python train.py --n_kv_head=8 --init_std_up=0.0208 --lr_head=0.00399
MLP neurons of a small language model. Each row is named by its layer, matrix (up: input weights; down: output weights) and neuron, and shows model dimensions 32-127. Each number is 500 + 50 x the weight over its row's rms, rounded and kept within 0 to 999. Numbers have three digits each.
After each neuron's rows, "fires before" lists the tokens most often just after its 100 highest values on Wikipedia text that the model never trained on. A number after a token or word is its count.

L5.up880:507501466572446522481507571459587528488523441515524460442448572420500427480541526516536560429465463554454408369596471540451512522418670561511487506504487465549498555562463483414482501482493439486497530485632487511445495482467540506488468446605462480486462472466485464385464557537484447487
L5.down880:466593446531560504489504549475524443582441499465485490509449525420498515505498463507515574517567513467541549537511553516521511499518573540464478488508545552560396509619468477450465510582388555556569415548397539460492556543514487570428500495517573461504531398385441440467512447501472495514
fires before: " |" 65, "\n" 6, " and" 5, " -" 4

L6.up844:556506469489466466555487402411565486568496440615466430443606474543424528450460519505429510509538461608582472488433491559506460514541431482450476465583421546529467528530510575524500611415483509597533559520498572482486434430455536462578423584467466465514547471460480518530424552533413566520
L6.down844:467574517561449594515494530555430549445395465559447480427502573496558470530529511528519487472585476620474485490486568509495555451449523550578490482464516439492497516501548493520477474415501503429522493487505574439517399547486387490494510485517525430529431512471568566504518437591549401423
fires before: "1" 21, "9" 17, "2" 15, "0" 8, "6" 4

L5.up836:501501551503419452587510514507371469535413473481463531484479587469472500533519507550483477526541525537494443518507478487523526452511453462559437474409491440419555560612570513535508568495603571462481501508417423447541460472506550475517591444505464435566498499550518440411451482463508514454
L5.down836:558513525502476481571519533441555511494514471498481369477493458419586443507498505482380552461576544546435503491477553547418506481494483480574546500526460555523551526539564446416479590488438617547483558481429429478539592476535489531519509516456554457506496507570489473499441506512472575559
fires before: "9" 22, "0" 13, "8" 11, " Party" 7, "2" 4, "6" 4

L10.up206:481535477444449398433551462535620440499536438446439477427512458514518589498511540488541461447556537406571471462405379535527393490495540522573445480485482485568519520494528533506555576587526436388455590516514494583482502436489424535575570483489464529545526520542348482500509473564472580512
L10.down206:573511484451444517413481589530472461480481447372480547450492516492476454466586485498493537478507464579466476504480545544488534415362399513439513440406464575553544516608495582505457560608492535420526470521448527470512471497486517538494525565567516430490439500407541481556456511504547482530
fires before: " (" 23, "," 13, " is" 7, " in" 5, "es" 4, "." 4

L8.up570:499465436493475476520483491524460494418520519468466518394583540410530535561604431461502557476485577469457439525526553493442490570490464544497568513464510506502426472506571575456455464504502476480451585573471462474432471523444508395512574451479449465501481501426536498520495507575530492511
L8.down570:573547498529499563507538590474495457537469452448467522485583447545528545463540473434566460496546474539545454631538629466490519504526449523426476549519479496435484500461466489502606524518502509477431478568514543321444552527547425428473573444455468476484528422489513456462580523552422501521
fires before: "." 13, "," 13, " and" 10, " of" 8, " in" 7, " to" 6

L6.up603:422474542601508516480482499520546534542501488455556516453589578542505513474541476449527530475522499363413449491514455461496449500516506501457410542412499508521465476533492514451439541514543429493491474420438504487460552494460640459525501501468499438462503504552439552540593496471599514452
L6.down603:451425513513463534455515550443452556502547437495602503541498421568456427480398445485545466576530475456603542532484547503441500463523503504486451443541571478423502483595577465566524506546428508469452543535538523469534498451441544500480487520562452521508569498493469590488420505395456621509
fires before: " " 50, " -" 5, "1" 4

L8.up70:490490544545433488429446534421463493393523526486513483483631511531599599494527527455442467528504408449506541525357492488522473528437434480562511575559504554568489484468533456360463452521543451522469616465527469498601454445576495471437588488506522472507489548638544388447539544453423475488
L8.down70:582428456545447585399484540507423454529519464597474417438508505613466467451544431505498461478520512544507554567473535436532501368451482532518405481478461564501484426372538502452520544483477545455564543490423571496578492484511556441552566542459499542515426502414504499370370582602520555508
fires before: "1" 22, "2" 18, "8" 7, "9" 7, "4" 7

L5.up400:457418461503424516547514500366408490457577533489535452511551490520447572563463467433534498477416570438497501535508450465458455364496570611437427480362520555500548594559498603518563523577550474523485556514557459490464453493459523463530481394576580518439458559456420462496526558571481437484
L5.down400:473567480484483529549424445499460496462433510464551543454442616591551482526434470456583521562613529407442503447453488459511575534480495540487495453494546450472424581526460457530489538542488489454501422390544581448573513458536469509491483417435528522525540487457402509457432521622480485630
fires before: "," 23, "." 13, "s" 8, " and" 5, "3" 5

L10.up1019:502557383520535486478534472504532440480506493548462506493488483475562484522451474501482540570525417437424592504642501449443454470494532528459465380545546566539477505563588519468481459633490519500459529521518491476380510479530559490558441550471515504437601562502506520616523542530501538516
L10.down1019:566445369479449502516499520489513524615471563457509491562493457592499434519464551543651634525520441567502494474500484553439540547513469478477406583492544388590549499523472488472483477444523463474577595442543474569527544505514465433429499524528508515475413481471512476475456518484518474481
fires before: "0" 45, "1" 27, "2" 10, "3" 6, "7" 5

L7.up446:461459468449570571478505480554432518430494539500443463457498523512415394447450469385553507524608518478428540475518555488515551478465566579524480545390555475553429484502534566490462506510494394440478645469454458538497513463565535474588459495459492525515483550480546436481400457540479502463
L7.down446:455557444566553524508506454420425532389486501539489544472473478597500549482532496464440509484468468570513456451481569522509465469609481495453542437525573425578497513523480489476456509529487552521490468498437402500464463391510529547489517493431453457495521522550512451517519470452552579426
fires before: "0" 28, "s" 17, "nd" 4, "ts" 4, "f" 4

L10.up966:406526474526500487519481450553526593488496658509508456506524472563556551446595495459557567503519638527481444458509471460532435417566499386523475407423489454495495509515519478456506552477615563509485495481488446485500499446504534617470443565541573487517588475625551524462553521550587536543
L10.down966:465533507492490520417564617524475565527425528407472480486378492494544609501499566482485581464547509519461429415467476491521535448485494512557434508532476527478444537475402558536551519458596719497446405463494471466463458588459480544463527472547551385517482489592530430495543471499492565500
fires before: "\n" 80, " " 16

L3.up347:590515526496442525495512536495490532485432414597543596488467471579534463419377488537512558521468449530450493508538471434478552498562544482519524495533574448500444525442553497484511478447563531442495518466422492550574444542486501526481455553522466485458535488496460492518488597476396404487
L3.down347:493476485508560575539425484492519536475454471474519542434516518536473447440509506551554553585532583496478575531467526499492479459507538601436444542462681476549524498546495515510503529575478440462484473540490490527480527549481436409433428508481374503420523537479447645489588581467531434585
fires before: "|" 69, "\n" 9, " |" 5

L8.up911:565589397463532432552529418491521499511409443524438518525542521400542513465457506519441504570521404561535455479510568483506510547578512578492507528495572473499507554471497529503507441554477561453621471546505482510521509536544536540472385508487449400507535483526542533496517458547592517561
L8.down911:562541509540519445458404426562534479546495490474331531521537590437449478558538619531514595492459497441517490539524479445514491561533537501464413491499511500565491640501428551466499456471429527493560466373444505481447529434487428531447416539545515548494555557544533473460543565590565483482
fires before: " |" 30, "al" 6, "s" 5, "ation" 5, "er" 4

L10.up928:538380491606443489517498486498486492599455487515412470464458518529475495454606454516497431457501498433429524529501525373568552464520492482561485582413439485513654518471453466514469513456584514574509460467489526456481484437445557517505577417431511568551568515614477491495470484511550443575
L10.down928:481402471527473513542529504575549480552500514405422486545458470513478487526520562537489414420555560438509491457545506531502494445427392558558460485456501524458593461472524502544458484420477586567521526505504544566464557400529492551532528485446461545464447444540499417605555578564499446431
fires before: "1" 66, "2" 11, "0" 4

L8.up841:461472529530553557448499489517512470415499564496443502509467535579465526459447468472592456374526477434466544573521482508474428585499387530495568602593532416480490442545607414478459533540557481467512432556475523569506419522520569527464493554446463571504522495498459566540469533536584527513
L8.down841:460574448499502478558489494484564427528496462486479499442490520532506657468486537498554488452533521559433632517487433529426464544505413575510524521533423542540479527499549545594488411573465517414535470589411464486615453491467420445504440547498502502517564521522488523488476545574518546487
fires before: "4" 28, "5" 21, "6" 15, "3" 11, "7" 9, "2" 6

L6.up854:498397489514550460510433561498477515525557428491423554571472520551507478491501437561413514458471439473538376529611532468567456591463481477459546496583568617457566434462558482444398471451485502477448513506570488574430519471464558471374551552543422452540495483554402476497526471394443543422
L6.down854:468517517520595487434518531591512573574464575534505483402506570475574485566493453478529523493444509499401471507487609484578510466439452473524501564496550515504500547493503603437562485504384628510581552468476502492582480515512409507446550569442481571509469476460544432350497385513529544506
fires before: "9" 18, "8" 15, "0" 14, "1" 10, "4" 8, "5" 7

L5.up465:473460473602563496487443462506535548552512503506558491454521516564458573437625446442543451474525442525517455431590433417645546479515527476463487473501592498465477540493520462486442555602563538517425424544494406449445607407567580601507407490441501530425444533534542549433511528431546489524
L5.down465:487464497540524488404600451499486506454545530445525492550532584484511515493510544422499492438498554493536417481439449469565528466438527567470533401480555516547501447549503508516506484491571583487484407502488500416457508554473494464438444585515516432380517403431480395508477447589551522449
fires before: " " 39, "\n" 36

L8.up193:534470458494452519567538517520495452473456533467485579520418504489606412524541558481444489542531477509467500523604495464506468480524422414579508516568432491496457487560464596485517513522380514547539469405462480539444464438515487458569536534467396457468502545486566416416430486468502467407
L8.down193:491515455528467505470506346466569443516512462523448530530443490498515536487539512500510519553521486531459464519551542547478420537531441519429407440497572505501507443480476480505566357503521541467449471438498495473506522550484452435527505508452621474497467472497563467541569543420568403570
fires before: "," 56, "0" 6, " life" 5, "3" 4, "6" 4

L10.up685:520554519480572601427491494537438462483434444470462439553431493514485606459486507481511487520530437510430475608502536440449449496577511519447622544533534624443546516531523504461452553522460409466538478572436564473520539423470490533426479500511439532540529450510530494505462513502538492581
L10.down685:492508559504544560517481543527497467483478497506534493584421469495498515449459512499514435432525454504532532587560474458456471445608512559464626541571504549465482460525558509579373581532470433468481468452447406421428520504475517461451443510552477545628492455507431434519472498450507495536
fires before: "5" 53, "4" 32, "6" 5

L6.up620:500461461501382591505474530426559439516556599532491531557436574441536504475525508497483541455492480557537560503476492527469506449536547366447551468509418515546533587488546454431508477448466498556496576539554478563466581428475510429508510478577549460403493472425559605586494493515506461475
L6.down620:431484395515482539498562484517587535508413506497477557470460555521424555464551482482522477471449493494505501445618550471539458444427498463451593528440472432429470539557567518526469574486597423501567413513460474489420416536513553554472603524500445476503548535554589568520429396414541474429
fires before: "1" 24, "S" 14, "0" 13, "2" 7, "ory" 5, "3" 5

L10.up404:465475442476488504457425489528453439547343592580413509466503465563506513496516491548511604487505510483504528496492480497516483370506536488437492522555488489534458578476492610512561608498520389465537492540450536521396591497525467481450475501432510468553474459386437493502504577510410513455
L10.down404:605532430477539508457361478430372559481546559589504480634522464523538597471504513433527480513416465531530559497537623467488568503557534534449438541481455641470506556457498395562439546500476456364501445456467514504534495444571541568580490540573505606484528625535426453477545498568443564458
fires before: "2" 51, "1" 21, " |" 7

L7.up574:522480486560471447502520530446471503483504492518480407483422527454465469447492434484444609346606491477474519592513504534585567518460520504581491523451472486532499527462511486436464517369580481472461630577436479531542480457476470418582489491571496451527612527533390426495514542459529531652
L7.down574:563480465452494538538476460450584443497515418630520455511484607510469493569528544469458555507510528564542484426365491524455523556497519647459468488448456437466607481510507509510508528521527448562599479536568453540436477504479499521585431503487527488465507486433584487415511455479522463469
fires before: "3" 17, "2" 16, "4" 16, "0" 13, "5" 12, "1" 7

L5.up103:540512429543506517493510518428468448508528484494573457442509523553488601524408445470417508548523453442476427516351509525461521463536534528535562485468408461562537589542582526561511494467465470482462425541562495444452507369494508483557480435463550413569488534514492394530620502427419428536
L5.down103:530517534510530441509497408573405498475568496454559386467564521497487530508512539479517461612498546485423526456402408559462508479488502475510457524513524552517534517501557501539364464557532507525428530464381487534399544472489584485514487457438546531542494516507489504520543517535480469614
fires before: ")" 20, "," 12, ")," 9, "–" 7, " |" 6, " –" 5

L8.up329:498461389558483475518504396501572462494599476520518567469502534501559446489452547554471453531478449508526522549548516535527461452401559564519429453482498496542442507515463550490505552521543516463417532514534506494465429365525467527543436427460374468542471498560505608493479484585417448461
L8.down329:460519495543595484524427584566510561417466476472501456445581493471520364537483427439450484460455537395446407525490454394553588489534574487428504554465476512459551581477451529436598494562496564565466498443531482546603517499463601543531507407557534447563562466532424568474519563468519490454
fires before: "." 38, " |" 23, "," 4, " people" 4

L8.up187:473451499503618532466496476553551498565475488519442507480434526494477575528534445466542566447436414499520509518424472484511515548460383469564560476595483495501512459475518492603466502432584645434519456523521468484445552495432541488370566490557481541471520451578438490476391521473493441482
L8.down187:461529488557417405488508476466504472488507421512522539464420519544494573436581436393497533513494510508504556475600440530457542549430522450537556549557540567469471565583522556471422515464476507506578489502531432590548441497598441529445390456472442514470493537443485516497497472490515514528
fires before: "9" 18, "8" 15, "7" 11, "2" 10, "4" 10, "1" 8

L6.up204:523467523561531502419500493504422436521604485499452533576527605455470550603453445555458532475434540479573533519483516449555551547510505458534431594513538519583533426487472485490446364507513513508430412550501456477458452388484586559491428539546386443516441543471539549509532484518503484493
L6.down204:495619458528424517462532498534554576517391473555480466538601443517428519554513446557483504481516537515529438550493519553492504496411490412539421474538534565515453514436462391544522474547529443475429546522480470556550460518494523511483466421497496448553503461490426591428490562524556547439
fires before: "0" 17, "6" 12, "7" 9, "9" 8, "5" 8

L10.up259:588476481449566451560442563440392480509522460471471551395514552498414448574579464516464491487527476499506468481451485524551603399449519509482527584440407426489508520516521450440465433575549422504518659554439479559529533455440581554501439462512432502530534472610438444459495522487429548532
L10.down259:387503488560462520398481507547590460459499498632536396540556532413542557437444566506523569501556503534537367554516614581421501513399489531541466589510535514480461378595438492462624528493511401522514441477492560483587518466523517507500526414431454530394503551565545508549382451492473498534
fires before: "0" 21, "1" 12, "3" 9, "8" 9

L6.up162:439492495515470564475464514524519552458500550543568540457512437531555542467551515575497520619560443494554495460436469422491537477448528502476539475537519421492466493545531494443540466578620458535514540622524516569579518397605552571407435478456481523593483547533563537509501600420518409505
L6.down162:490535600494428489504523411463496437432594562427532519541472473406569479578432507431425476399569605528398484564466455522472507438514558431464539592430525577522451469457445501455453503545482584539456522463519518437475428408450591449474501624542487453475477441607508406557507471623448568453
fires before: "\n" 48, " " 13, " (" 8, "," 5

L10.up465:489396526510580573464508588523517486495455502453545437507486529582466603472503462478547480517552396574348519648501406465458418528559488456556543422507445492574474506534484497499450528543510449482553499481498454493541461468503559502483472472431522508509604513455514543534456482503492504554
L10.down465:520513463493594568609410555487569442508458497490534485473477530455529458366496498463495514477502515437460477539465499448477499524449484512563596551553479588485542560577554539531464392524477524538490417478489478493586497519512439500519446541490460534509460544501438510480505526513451474467
fires before: "5" 42, "4" 32, "6" 13, "9" 4

L8.up409:470420455428474484444541501423450504447356544507423492461555471422501480454527468384507497434447540451499588436504523434543502519608605453590441483525449529482534479561576604499494480512479540507549529507507456564442462485434444460503521508534514482464475494540506459549421525463517493447
L8.down409:508439477535514486564456436510527454504535526578515509440506361523552434526527584502505504455485574501450510551399536505510539439479519460551482406503484527539574440558513565518478509492464541547487422443462519468468472484575495501536572514437561501542448482622463454625433503533541519447
fires before: "1" 27, "0" 19, "2" 13, " " 7

L5.up130:476478444498476554424468585415505511511528440502513476391578542514487435514549533437551545504417502633451468489498405497502521494546547524476566482466497605438495508456371447580503505465468533546432481513482461377429473451492519558499494509517418496466444531487504556549506441500460533576
L5.down130:406583521487453514452627531488531473529484482422457465440447567455452497571463447556546519555497451511498420516498416579542485525530512465407475495555485565528525557546501452453403531466457578539477405505478505500611509470507442590444466495530518564511404529537500404563519473543521482479
fires before: " |" 61, "\n" 13, " and" 6, " " 4

L8.up708:517531405548448505477404551533530519550497511545540520561602559451488529458437554551452491480469478468432427549465516468444511489505439544595566499514412531482536390490534531403403513427556539486399443486532383557515487502431510520467543473492429504568426573536540588479524451455454520454
L8.down708:471533498463563538472538562497542504623432489571547375416515577507545411469511526524464580451513475561479539553480526442529558565427468465528428502437535446545534523417567541494619462552421429462453526507463559524557477534505495457479546486504527512512493489531468510420564535441436515393
fires before: "2" 35, "0" 14, "1" 10, "3" 8, "4" 7

L10.up407:504476468586402430486418436558420516466577543517570541536447477523487552458532526480486523595436424545620519471474402516516498497504524485515525490451510495380508586544422467493407386533586492585484464560501583465502478473425554459487493477561474500463500568482457443484616526446625489451
L10.down407:498459452515519465586613515489421457524446466519573499460497478509467606496528513434468430611407494504544488474511494430470490491557505470505447494583472523532501479446449439399503480461511577523451472521521506532387541483591499521479487451562480453587486479498483433553452503485533562530
fires before: " " 68

L10.up228:573572437391432468551454457565486475503503485510477475459457457430532560620492503468512472535459528514585477554549543457442484500570500550531454517456505476529473501525488485556427512443519635440538471433519560435546357405578501500537444508577561524439491503424569546513514459537511466501
L10.down228:517449461551447524450360424461488541526499497465542427452570459475490571464482574512593560520584544498430463453510447518460504502546529524456519531453434491525497528514591480547508590434530654445580530557514470514494527483558491522488535481411472541500460546497582468414491535600503550440
fires before: "s" 54, "ing" 7, " on" 4, "er" 4

L10.up389:436539492494485601493460529644492508481420492496520532450482461554423452452560538457496496429538496501461485471522543557502501462535510445547651593529516577506489475485518520515416534479491441519464446529474484429522524472499445507496505530602533518457424489468547544540446566567457478568
L10.down389:577478454462488453507486419593487452466463575439551480492532546576509422564513520492499624532538446575467549569498399467487484537428477537482498573487478532462493442606451530514526566461535494506479436492430411568477459478539499465477375406582443532493474488486477492505521492504460489442
fires before: "4" 28, "3" 17, "ics" 7, "5" 7, "1" 4

L10.up984:477479495506530616495478494439459532569567541581507619457507434523535569470458495458540513508480438431529455473476447436540568528420520416500494540509488523494526465518547514490511491498624441471494463489416526488418591585522476524501467562493515439602465527497529455531563509458562488508
L10.down984:555426479567478536521518507476493509506539468520497455435480425424597542502493481430512487529564536499474457474434382455546526433471462524511402456418524555514517409477534392394540438426544465478422476436526504476447423455505514582490451506495533521507427550546493458563498522548528511501
fires before: "2" 54, "1" 24, "0" 6, "\n" 4

L10.up420:479535443516451531508506443474444498513512529547464567534545583503416506460518485482548500386527485588513480582565558506517461459418479649471507471470471511530510468603496512456466532570493479525413595510559389551483489433490439487486361508426514485473564364463494519395475462503432633583
L10.down420:531590469531524451420482479495440469507459479501510441605347532527518455492505523484540618578540564514450489463552416541498458521546501546415526473564536530483555408474539470556496482444501439599425567531432534471460515461421409510619409499435544520443604420472482630537486469563460463568
fires before: "2" 14, "1" 13, "3" 13, "0" 11, "5" 10, "4" 10

L8.up621:483428499510598447528480478454520490397544489486501554439437526558506540437435553631474482504448506552588452506575506445460541547535564567505465445516578487466538518620610563518469545541441527524474513430556545521502532466609486511508571502476551452482432488458413523519423468488474509423
L8.down621:533503509427514457507529494556546455530557470548640511484512452524614549581499469556434506486494493493393483510529522540500554468481473517471521538523557492524544471534519554477503497491401575435497453552506499561585527443513426517556482598485498568457525434422522509459451569501470556524
fires before: " |" 21, "," 15, "9" 15, "4" 6, "th" 6

L10.up845:480475439517481516466529546491548534479581490467493473423524472523509551475511654571492491535496465531505446515515617500557440464363536505505466554554580468545483418492586436445463556549547438415483586497498464572475469416436510482553521445436431547559510474492477425391437477507510513537
L10.down845:489440560564495517543554518566506585503431538593458527529501475507536569398507511395495563541522547555508506502539527489492459522499363478438407508449554427513512509417515479427539475471390535503456506410486438533537511422480508554532572500480460540441557517577573554500408581523467479539
fires before: "2" 14, "8" 14, "7" 14, "1" 10, "4" 9

L8.up376:489511532580377516476502490422428533406547399525585470517501564497491584499488518470571474540514487360476519626364520517508483490575500524520469499582505460616474453579448448520412513547525464550440552492533426566419445565478496594502409436487538508549520507480442518541474567452450453570
L8.down376:420518473532550426557532491493424461538477407403462515420486490574458484415557439565538563522486571468444495480537494493548356564519466434524498476513516396506528494500432504560514518523513622549469409559511566411508492559516433499545528500479457534513386489582473496424506431543519524547
fires before: "," 24, "." 14, ")" 14, "–" 7, " and" 5

L6.up466:540517411499432437506534459481471494476605515469505453571456465480437510547539519520561461485570531498544479575523446468492411548585568512525493492451466603520529545576586427534490551558503445517540461472438586486498577430468458533539434561535506531462503525557505416481598490455394573502
L6.down466:535617522551431384549505473537600516503547376487520496391555560470468545528535455443473459512485472479514525434478443483541498485436566547471502495563582469508539512475518462492543571471448569472460498445486500524519587421387496421505475487489471482547478470477383535519526474524464493513
fires before: " of" 23, "." 19, "," 9, " and" 5, " on" 4

L7.up596:523524535530456467464436511482559465476504461588493466435588523571430506500539602544504465411508446513619473417463543493437541533479507514466487555576494541558583376534535512546425552439483495446417479558493496627575525477456498448475462449535439567561511504583428508458530485487418576489
L7.down596:541503610571459563468410477532559550597467520581489419538535583433520430506539574520587510512534496523480491563523613469487594436401521438491433561491511477437471496561537481458575509534481531482535507506539522480543511482383474450506566432504446511527499554525518518477441500487451547476
fires before: "0" 20, "2" 13, "5" 12, "6" 11, "1" 9

L8.up901:505504429589486451492438520467513434481497487457519453436460581501425530548493491508512461531463394395453529485522471387588487444516638528477543570497481537428492412576471549453445468521558533609517497499522548473547510425522571473588619503461424417536541504585493501402486548514475574412
L8.down901:492531524535495526591439504403523548585483576448414470522452533553460539434534387480423477472418546452488577438440473560529568490547494510600430606559528493505617481458500460419471565517598558467545568514446560515524475454449489489477452531563538542392508493544456366439485506518518481519
fires before: "1" 34, "2" 15, " " 13, "9" 9, "\n" 7

L6.up401:517453504510494511432518455462467488495476421524525515551505489510602550423538515430494477551383412479491476459489466477555499497517480549527436421525598597584431500551489473441578620632526545423537541460504426568444424537477506529509476486502498434427472452416565521629499636465464479555
L6.down401:467521559510529496443500563526499541420431608503444533511472505583421566464502593483526542495558584477489516509469577524473477520486418414518545536462511544554561412532407467451483561506613550514477557524464439511477489508538479490544573399471475458486435579564539600545538635554529557554
fires before: "|" 50, "\n" 16

L10.up608:521547504500537351561464500465517437505498436459431569405502491561448513535457570483561527560512454467471528470555544474454442623519589509460548472502503583406422485432534464492451470412515529504529564499518503432467419496491496542548401424499488401444548505515494556593446489491493465448
L10.down608:499529480512461479465555483520602463549498457557450480543475503534519510639465570485495493445429540548494404483548536399470489469518491479380477555439470575539561615557581459435538462536442469429420608476559481462537513470443516469475429449438476471417431497502542475408409445427412533480
fires before: "1" 17, "2" 15, "4" 11, "7" 9, "3" 8, "0" 6

L10.up471:443490469420521596435486507485501565465433601557463484510435485491467435499543551432542526501522518382431565449492577534472552530571568549481559526441542442449512452627551575412370489510475490518524555527457496469503450483401448422581488501468498524548462463480566531463481493380485500461
L10.down471:557445588538497501563543572532462478516501590478536445524511515476536505579435498476508437488469492656471546413549583496570520542441493509560545552474511497549545430445501578470470452476533541396537488583548494536540454487490432428598461470502409476500395481458498477598563503478535543572
fires before: "0" 53

L8.up275:419452416581603542444505480474504491559463500586426483460440550448540517560571528492505432502528495515540495529473452432492499566524463534485538443574488486542521466461519414515521414514507551528458553611540488441469477512511476483436422560568447524414540548494520546520551461573573504396
L8.down275:488541487578492431495473418457582487420632536498419559557523438407498466577448560509553457537544502526533453491528558526540549435475513350589480529640473505527501493489486418596460431472504491425509499461406542504466479490455473535511460541483412485444541507559488486488406380456518549533
fires before: "2" 23, "1" 22, "7" 7, "4" 6, "6" 6

L3.up484:476506475470500487444548484503578483556479652582612561499528477474432488481504555518526451493482515422528417459510416501432546499389450518539533426465477517534427498493413570427565498412527503499430451532503499514492454533424443534569634454528544534441441509512518486477513593515524547533
L3.down484:497490485577487551412517533525479549472537554484499524450543556498455588424566454418591486482528530479482506432472492463548478492456565524503471438404481450433562463570507504428524481503529505384464494437569498517474444456432444535476486507611472503521485444487485536432566479491461583517
fires before: " |" 28, ":" 25, " Total" 6

L3.up819:475450481576527505562510573435471434504488508471525560388523510573472511367418508445469497507470462428536485563419416490473528556462498525552420483487450528552517481560577511438535514518572472537476462511496486554430507519445534516579523510496413432523443562499536493478405533498505500540
L3.down819:559545445476556419500524497569477505542595460474591484493502545444565505536515565418519540561526529483511471530460438574554538439551457570476468535553438450428448521551521477517446537418458512438484492500555503498509494539511465493497410447532503442571625479545461498430532592471513450687
fires before: "," 26, "." 14, ":" 13, ")" 5, " |" 4

L10.up234:504517435538455405485601420530462659360520465464487540552535475503400567544472476451488531470443460486545475467475478450509564505457562468496508456507507502494532527515502495499406577557577414511503553447536583486462619415438541470529517494588511411464565497519545507430441506536524472480
L10.down234:477569498489502484487600524449499560511463448525444463535494505485421513460418460492535510460527446455530487508457498587495462529469557459590542532495441492531626453524457425499506513471562421500456533569489575454436536481428607496449425556440453538514475539521595520508514484553474493456
fires before: " in" 41, " " 14, ")" 7, " on" 6, " by" 5, " of" 4

L7.up56:484484475528541630452525492535435547516511451531518462572468431462510539553572588449486619484496492532510583459388463505450437496475602480441489494483492566528440461496463521474505545522582475601499465472471503428375415438450470488586410530555454423542581567442501471540579548522499455498
L7.down56:473579420473532462462473539486420447549515530466500519453448522396479572608496491518512482473489527456450445487498484429459523466548488606450549516345405538461490525463499572535537491521507613534453468465533471452565510500497583538569515482485509441568500460522514492526590430575453535482
fires before: " " 31, "\n" 18, " |" 6, " ." 4

L8.up563:524489514575465612544497519499480497457412542491540376445435537473403486504527446571498531505464504568452499493498479443471536499562535444475594496538461502484485423558399463456397410493561398575527413588438462501508540418589610425541576531557414402565490547436547494414495525517516437481
L8.down563:468543539561481471500526534469493524499564451491529511502507500585502534446472457525489508498560462443521495509447432482460387518440443520551517496487507442501484517499568523514512588493540449482477535487418447550529578426461585486450504426469532481496490406505486436555573489490474491523
fires before: "2" 16, "1" 15, "5" 8, "3" 7, "9" 5, "4" 4

L6.up726:421465547486466524524442495526480484454573477460518411525520455550544503504469534504509540478503462545522539496532520490446454586583435451493518484504408516448565497539507493446476529470503384516445542485517441550454507370549511523399497481514503472498564564421517460472482429542466534611
L6.down726:503510458487532488403461502569522438537552595601411451398563543477486492550484538530582630468441585489549592430521528472475507515560412390459598510463441533516525540429492476524504509490481522550499481515483494395466496489448442429457531513500474535531461467570619428535508461548521498521
fires before: "1" 33, "2" 30, "4" 8, "3" 7

L10.up577:382586485423440404513551586467582411579452549485491396421520489522486525495583468451532563498461420518469450546512470441524493481427629482525549633484529589590466517483497462418458514478471528574512423415488559513484491387508550565505460555508576449448522484536545455543463537545512552495
L10.down577:490541509458586546376519493554493422528422520440481448490482563552446491503556446516441618482538493471508455470555511514496468543565524514563545537470487550429510546599460409536344518518525644458596470451534432611478486543452523501504455442497549452425438475510490526524477443629473466431
fires before: "\n" 21, " and" 13, " a" 8, " in" 8, " |" 7

L6.up242:477541497553439450508435505489518417497507465577491544473437467529468551574476426501462418486512454421493521543497506480554580383435501503533518563614435513502536481571452491490491564569469473521477501452517438501451467452494574508470516450628489408556530520555524516429458424493551516533
L6.down242:438437556529496515555455542426571440442437559558548488508531498428539492525544528514467440503498497532424511456495501496538472437599551526450486486510475391563601515494577508467435448481450522611541513489488460512495577539479464457538545440548389478447512564601448513506478516620556551441
fires before: "9" 26, "1" 12, "2" 10, "8" 8, "0" 8, "6" 5

L3.up198:435475497593518444452402542506460561533527517467508497473513522473429518525496487568444520496457490467501491537517629468600471440487453481492531538529522568477479462553592510466407513490554518630431512523434468532419580455589544517523524503442513365505522563493529490541480445530425570503
L3.down198:458427567561574529480473490553465451450477531488455509466477504510449455427505551583452497489377536451493572507472560524514509496578450430569474531443469427486519488536485538436552395429433523522505594530517472510525457443505457447455512550500480512390542517564499517387540529498543556538
fires before: "2" 23, "1" 23, "0" 19, "9" 8, "8" 6, "," 6

L10.up883:433481442477471471508480493503585508458484444491492493552552474472557574479471451498495465483513491491534510515505546503488422569530472458567510501555535480460482454507527463536448455445439561522432515437479521470381524381527443509411490485546483570539407551604494482455428481542511589472
L10.down883:477506490420515515450552508447522419533509503488490489412586528463502501427396567491535619549513507589514549457534520444528494472519454504507525456491571508481477475438517463586476500588424637514528524487375491475458439395525572540450501558482508403481519572520604445575527440670438518547
fires before: "1" 37, "4" 12, "8" 7, "6" 6